config = dict(
    n_layer=12,
    d_model=320,
    n_head=5,
    n_kv_head=5,
    head_dim=64,
    d_mlp=448,
    vocab_size=7966,
    activation='geglu',
    norm='rmsnorm',
    norm_place='pre',
    norm_eps=1e-06,
    positions='rope',
    rope_base=1000000.0,
    rope_fraction=0.5,
    qk_norm=False,
    attn_scale=0.125,
    bias='none',
    tie_embeddings=True,
    parallel_block=False,
    init='normal',
    init_std_qkv=0.0268,
    init_std_o=0.0,
    init_std_up=0.0268,
    init_std_down=0.0,
    init_mimetic=0.5,
    optimizer='adam_variant',
    lr=0.000566,
    beta1=0.9,
    beta2=0.98,
    weight_decay=0.12,
    lr_head=0.00582,
    grad_clip=0.5,
    warmup_steps=375,
    schedule='wsd',
    decay_fraction=0.52,
    decay_shape='linear',
    final_lr_fraction=0.1,
    batch_tokens=32768,
    seq_len=512,
    doc_mask=True,
    train_tokens=451800000,
    steps=13788,
    dataset='wikipedia_en',
)
MLP neurons of a small language model. Each row is named by its layer, matrix (gate and up: input weights; down: output weights) and neuron, and shows model dimensions 128-255. Each number is 500 + 25 x the weight over its row's rms, rounded and kept within 0 to 999. Numbers have three digits each. A neuron's up and down rows have the sign that makes its largest values positive.
After each neuron's rows, "fires after" lists the tokens most often just before its 100 highest values on Wikipedia text that the model never trained on. A number after a token or word is its count.

L6.gate89:510482471525504473504494541486453494495488526552475482510513473523493499505482523486507482478457517503461501494535494525503492487496446502570490540521493494497513545515526479548481459497474509512532507534493535437508518490477533520514506488461460470499502501475481485516495469542538515497507487443552478498481510484523522520485513515537503490473564514521508509480543493488482503461475
L6.up89:508469486519521492467465466507508518521468537508493516533521519494482490515484475502484496520476510515482486503477503491564498484516493493503511488464517529469484493537490483537499487463495497517480486542486491510505490549476478479421449495483493491463526511507479480480496501484494482473499505533486482492484477519517530538494498439460471490494557522497465486508520453527519494498586
L6.down89:520510465473542535524493539475548498505512510504518534508513512479454491461460503539520463476469471492474514499523504482522496501488502537557482511520493497526509517487509469479470497512515499474513492500531496472499500507511499493511518537543504531451526521463518478491490507493538471481510517519463522516490532463507507489533466572533517491514491474463531515469489497503512472550495
fires after: "." 28, "," 14, " |\n" 5, " \"" 5, " |" 4, ".\n\n" 4

L4.gate249:526488533505501475537495493463506519491512519488485504523528530467525473504537530583525510491510478509537518522497508494488476524505478467508534500480460498497522507474489486512494471516502431485492484513484506544475485496510548522508494450428480506490479477461528511445509468502561475505486515463507500470494434494397533505473484493500486505451518453489493488531511484505498512477473
L4.up249:484473475469504486496510533480470492484525489518496492518524487469510499516508502500510482508492446488512499479495501499488490479435492490498478449459460488475533465480515506495505503516489489509478491549513510453467524519524507574553504481493477512491468510480515507499465490465533524536486539478531520490491480502490538500519522464497456488545510494499547515482468453516502491497489
L4.down249:517503508490520478549538527537493497525494529555508493501503507545529500494512474483514514537467526472504525500528510490493531453536506470513496534521528519510492510500512497552502510519519499502528519502470531553502495485505492483508461493471502475511454496524519510443493491546484543491511516535468519492467487487469497517490485503490489484474502453531457500465478526512479504497524
fires after: " (" 20, " S" 19, " \"" 14, "\n" 7, " U" 5

L4.gate93:515464493500456525548487501569497520473528455525499501511473514526523491461554524498529495532498502479515523514510533481532527505496485501496501534501516511557517464500493509486535513480511478476488532498447497486512467508500446456519501465445480519528518533528497495491530498479487495513465501494506554517468533486502454510502503490478514518485509515494484472494494481496503525501513
L4.up93:515474516531467516523489581497495512480499495558502491521547511511525488568478453475493538543513479470515562501485519551486534487502505486485514473473534493489485476497474497504525508515476533478493513463497506460538486522521480524525505471553473522510530469508468456491460478495550465489482506514550554525486518449514454526546498490501449511497513523528570536459458521517537524505516
L4.down93:468515535481532459530519496507493556505491536540476527513462529514481512473524543531497501487503503467517516484519492502493531492508491515492501513517461518479524517491476486528507450486543478483522509505494490505496469469490486475531487477476484526508511489507517500483538510553472491499478536503496502507502497476525514502464445484523542483496516532476494462535497481529465497507504
fires after: "," 73, ":" 6, "." 5

L6.gate36:522518519520495517472529496478496519473471531526493489480498515427483498557472476495522555456491522529504553474544487524505508505522458507488463501499533509475536565538534515538509456515503500575522471467514493532510480511520529523521490487492488492547512502468484535508530494496458531475496493523539499450475494462501483508493486489504498518524485526526472467424540454507537510494506
L6.up36:468494541548525517491537513507461474483497469495503485497467511501510517500508531445540496499485501519538494482529457484534509512520524536482514524500513528501510553544535505501497533492489492511519479490505461504525553549507553480495526467468504496489501491480443530509502492507504489502432467501447509529534513501493511482490507520476498506468525489528482513496500543521504459470449
L6.down36:459519519475484486476486506571451471548510462497527492481518516506495489484480501533500542449516481490462500520465476548486529501505546494522516495528523490519474462484490476478502530518459517515536498510509487508500469462503475503517504502493491508456427502484497509485461513476525518477515546461529493488520489475500468534519502503514487498488495493543499449517503547490512515473481
fires after: " " 41, "|" 19, " version" 7

L6.gate363:508509481515527533506491465468508530479518512490479478529490483531481575464506481520490554487523481489534472480486454497522531518487503528493510519491512488488533517503517572496462502519465525515549515519503522500530504481463508509527499547535491557508478479534497470489488505480444487559536518486508510500507495524469507506528543475510507536515481482475488551519525497499496483433507
L6.up363:492484477493523472527447491460478467513475544498480504532547508495533537504501535497502518519485471462532450480497466534517509477555454492469486499516487477501512507509484482476553542522478514504485483518529513460462515466516505483505484433491508467457498494545510485461489497490504490528499462499520458479540517480532521448514493507474506509467479477528538496494471489508478515485507
L6.down363:539463566491493515482526546555559500515523495522502490464508491485453505474483493497529482476490508471475563534518516470466476493479497476500479498507474495557514524477490517498522503507552519497481513500550485504511518549505517503499492546498508501487484505467490486486510508496515506465500535486498525495511471498499487511517496526507477514526498482461519508518484523489504511539468
fires after: " " 50, " (" 9, "." 5, "°" 5, "-m" 4

L5.gate11:523483522481531484481543545484481506510493506515482476465468493501493502513472491505501478516476519522506512558467517483486479521459502508538440543497496508454491491524530512478508504491517478532489505551498497423476463525469519497463482480485540512462529493489508461507445491485506488514513504544499511545512514494503482493498514509499547492480505489436513489481454506569509522470514
L5.up11:518481551509512450482504488515479485504516523467495482465491480512503508511503503516507514490515480506480488484498532491486525482534506469473500486474482515556494536487490536487527511504486489478551471512545470532476474520528509488434515494533498502560463491473506488490508527555494509476477461492460485542485486485492501520453513512500510515491477486476508510521527450507457534490463
L5.down11:523510483505487540518511528529461510484463510524485525517535579500515501529466492490484482498465503486492457479504453480520473522508552501499512488480516495443483496445497460516494547478503501481483487521504519476501524478497488544540482557538460441488482481540511518510494500493531509507511519470491517452505549526498510515514456459455490452513509506499490515495474529472514491534519
fires after: " the" 31, " his" 14, "|" 8, " The" 4

L7.gate120:528474548498489499494523480526490525477497530483495504531489516529459477542537473483476510511473450482482461491515515462505483549512487520495507475476512509477462514494485498557536530496464479511477522510487491518508499528468545501521459471541493552507496509503511507520446480493563497476485550512475504551494437493465501431510480495541487515535486501541466499491528476506476508490497
L7.up120:496443518541517531463508537514492490448559474520463493488475478470504502513445483483539534450498497487521522520496536505482511498480503494502469497494493519516449463496526469498520475517478500529461498524463497512477542533550517547529553457512537476541487494507537558497492523507493487462471492483539522535513527515483492488531512526485528502525519538546497487456524475503464563496487
L7.down120:501501462512504478524520490521455536468467495541503518481544492488440516535536487509470482496495477491497490499527493532503503535509485513487475506482490486482495496512515479516500480518521516550453515501505533560557449522505508535517522466506492534509523474513492522482466500516516474500496489529500491547467456468479434533499516506485522514490508522518483530520507481519492551495552
fires after: " " 28, "|" 21, "–" 7, "06" 5

L5.gate185:480492490505502498484490503446500486454512526477525533508520501508517505512481463503522523458532486507489512483474453494533479520518501518521546508466488528504503517480492503501486475530517506477495510459496552514468504481490489535513474515505446512475516495510463550510497474496498510528520469479527503494500508498485435524474479490503472540462549470507496544473478488543502523479512
L5.up185:536516504515505509545497494516523514489485489467499462512482508473503524494503513480514500506533524477497447530480537514500540479453492515495520511478498499492499547473544495508485498498468490476501577458477487478509492505511462459514517488461474521444529528522517461525532504452488474522476504474539529477481469508492480481490473508538528477490505529493493496511489514507472527518519
L5.down185:489508519478478505496490485498490522542508499554493492519518513516514492498482541511516512474508484471494502495488514478475497497497480439501466493543526487523503492497502498465499502515536467482502476520536442513487500529512525520466468534559494483531469479490481518474451474516512494474522468550495474486526511480500535486503519484500489501478466522514498488521549495545522484537503
fires after: "," 46, ":" 17, "." 12, " " 4

L8.gate220:529444480489504503478496498478519486437527533481494505493480497493478489505533478484471520475505494475527519481498496561498505528505484531495479465479535559519510462446465516557504477501532540503492485500450485490490487493522528534467515477472466487520516499494521511521539524489476546514512490494522492512485487540490502517496490484502523469523498530508464505475513491485489516497479
L8.up220:479495525527475500469495511509489499465481492503493511485501536485441511490514480505490504517462513490492505494544519486464519505502478532482476499449538515490460536475493485516516464489469510517500505487486471464479507482528515527483485503490535508511504519498458515499542485530503467480507497516499481512513454509471494468469477508501530502497528496539546487458501450546507519536453
L8.down220:549515499520501484500532469559503466517475493518550494516509511515483510479443482510470478464518535514492504507539509485498534508522509506513471498502499511485508458496567483503552519504475513481492509542503483478529489481549503499564522474465480535470537475499557548485486532522544503512508496499503520534488534531506515537509477496558477498477534518510525542508517498531493519471547
fires after: "|" 35, " " 16, "–" 16

L5.gate416:508521481537511491465523468479477524487488497476494467471540490505516537493460498514563496492488520475530522490515506482521478463480537532474474514490530457454474507498547495506526538541493474495489511462489539471523526527472523451472492499512510488493506462489496537515504495542491461507467492541476488531496491513490461508489469457533523530467452530493530502466531501497506497477463
L5.up416:525478489509482495496517561542493532493534476515484490507530494487522501526480461489494510504529491489522512513503464527533525480559574529445509513504474507500503462507524473535522516509462479499505504476531476551461497536556490485476505508520480488487477513471489502541484536481489514473470512552469496500522539501502552509522472475528480541514483500502480507443498563483506516532508
L5.down416:546490538484501501500501440533507418487482511522507487455524541490484456450508533510512470505508510522491479493525490500515482537500513495473516476489549504488505513486521457485524482515495482499523493438493470464495505503545462485494495469515471533514525477532496492488534508522515491545508534504520474511519467492530460521501519501486495496512488523557516521525532490537495461479472
fires after: "|" 27, " He" 7, "–" 6, " his" 6, " " 4, " S" 4

L4.gate424:501513496552496464473553485475465479468502562485523484519499552481484512511500510467515469495502532516543472502477473466474509500501486495491507512454521497468512468452500491515515487529486517511501532504477525525534509485471503473437469513524470537513496507473514506497518469512481535482502458484503521451500503533485525541437535520503484524493461480515539528504487488511486474495539
L4.up424:512433506492457472478513473503491527500470541541432485482494483463498483518475531523497485491511507515480465505501498502527534511498507506482504529451467507485503518482462483470527507502511520496530508502560521511501466511503503505538518471497478458461512492571478497512519517513466469530505487492505491503510503515509517513485482563507539488542540494520558502517531540545522504443471
L4.down424:512525513523473484530481533502490526491474490502522491503497529533497505446514542460491535496507519476493506519510502502483493524531490549518545485496567524551488468550461463512493520525456473546513510461503492467451527460519522475507478547501487527502469485520496507508466505483524514481472517511484512455528463485477471461482503503492502506515472499471478505491460496515492489491538
fires after: " " 59, " T" 7, " H" 4

L7.gate371:518455522478492582515531474485464498437522490474501495502440519496509487518516471484495537450500525494529520505510518512528462516527483511487478500511492531477445494452474485464485508495512495501519511523463514472485492516531502498523484479482513480512480562484488496511504469471498542521454517519504537532472484468530497516503547503487487482462463492514482508469509501489474495529487
L7.up371:510441527512540460497502495492496512520536496512506486457522505485455517462473528511554539494450505496495514475545482497520530528519507500470502497450449497545552548510463502486533523528465509504545479483491540550520505500521500510522509476517529464541496499469478551505471473478470511509472460505532475508516479487510482488490518524508513468518527507512501509522534495452487478516486
L7.down371:544482503511469499526508474504510514476512497530501531488471529526490502504492496501441514495472496574484536513532476480489472527499561512479480501477498477474451488476512500513519514496511478477457490517504488452524467529470475518460522505498507515461538516505482506494471510488537482528528533496510489510536510478470491520486530519448499453528498490453500493514488483539486525499512
fires after: "|" 42, " " 11, "91" 4, "–" 4

L4.gate66:512503468549507509499511493516508471492497526515496506542474513515506527519502494479485498474482504510494480531496472506510494541550512477501546472451490480461519451483501568521463497475533540485539511513489532503496501480479537486485474468490478520487531519491528497501543493528566466546490528477526494521509524498497512543486491516491494477467465518518553508522551493514506485476485
L4.up66:524449488554528462505541501487484523513536504511507520472543530452511500488520530442491517482540505475517481516454496462542533511493542482512528480520479457485491500538454498534506493484477467485462499480500542432467510506491509494513477491517493511489569541539498524543524529543516461507499523497500501511476510530541505491471499482464476481473468514512527431502484488482541480493507
L4.down66:507515519479479523514439504517547510548459472503522507536499507551503513470528471513496503451421496515441507494494496531487514533457463479501490502453492510517515477502519487522454480480508484528469501521473509534512509428470444537489521508509487543536452461487493513499539471495511506542525524505505491477520478475533521520515481508512511520502470480463464521533480520502491462508528
fires after: " A" 26, " E" 19, " H" 14, " F" 8, " N" 6

L7.gate282:522470444494483500495467479517483547487524532491500549509482515490526472484555502532519462492476492490538494513474490506454493495496504469500498504494556535483491440456499508478483479487489512535481518478501500514542453483493511512494494433482503499515478569486478551512526489464442541502494531482538487479485468515450515482496521504460472513491482507457483501528485483536539497513480
L7.up282:539511545514468519497456484462480470476516493513484501508496487491517505452469530482458521504481447527520505502470510489458483511505494457472488515511515541472501491481448505542523503514546454521505483498493500491571480477506487483486517458474453540490499509474511517501464490460452493461501498457467528504516509502523508500492524538487546492533526511497488459521490456507473503492495
L7.down282:524526486500454509514528523551522471491503495457486471507446514488476565475487494518539472494475487515508521532467484496514498513520497464527516511504505484493480475421489490510546521540462549521495502501524479481460526468504493527510487492532494480510503510487510515517458485541490468481508538542535537580504456487477520493496492476492463472527487527555479498481481494507475509475477
fires after: " |" 21, "|" 14, " (" 9, "\n" 6

L4.gate23:521476472520503470503507518501505491467525495527492536513507479492499477479502510454452503512532532494507527547483509496501511499508525512514503508466484491519524492510489508535484449513480498488494483462505524494511537508467482510559488503480498469510512547550480498584528486516488498497558524506503495507554505514486457488465483494514492499486492490513499531485516473506525476489484
L4.up23:518528455455500515498505534492466529510532444495497540496508472490448515497502457492483513551468442478470504481530484476516459489513509545506487522464503483535482492538495466508484490487489487472494509473518484490486521501543484504502512481447530501495469514495485477518496491494476516498496511520497506556475506489499461523497535476510483453515488502501509541504507475482510555507499
L4.down23:479500490497493462486453503524476462491491527484496475561462540485503494458504507532472528514546510480489467509526492543528511506544511507530481461533484501504502508474490511487463525497532488512531475511484492476496506473472517487494498478538500505512503516453505476481495544519542508496546486487479531511500520501518532472529531515550479505520505451514483504528530541487506454529496
fires after: " " 26, "," 16, "." 12, " +" 6, ":" 6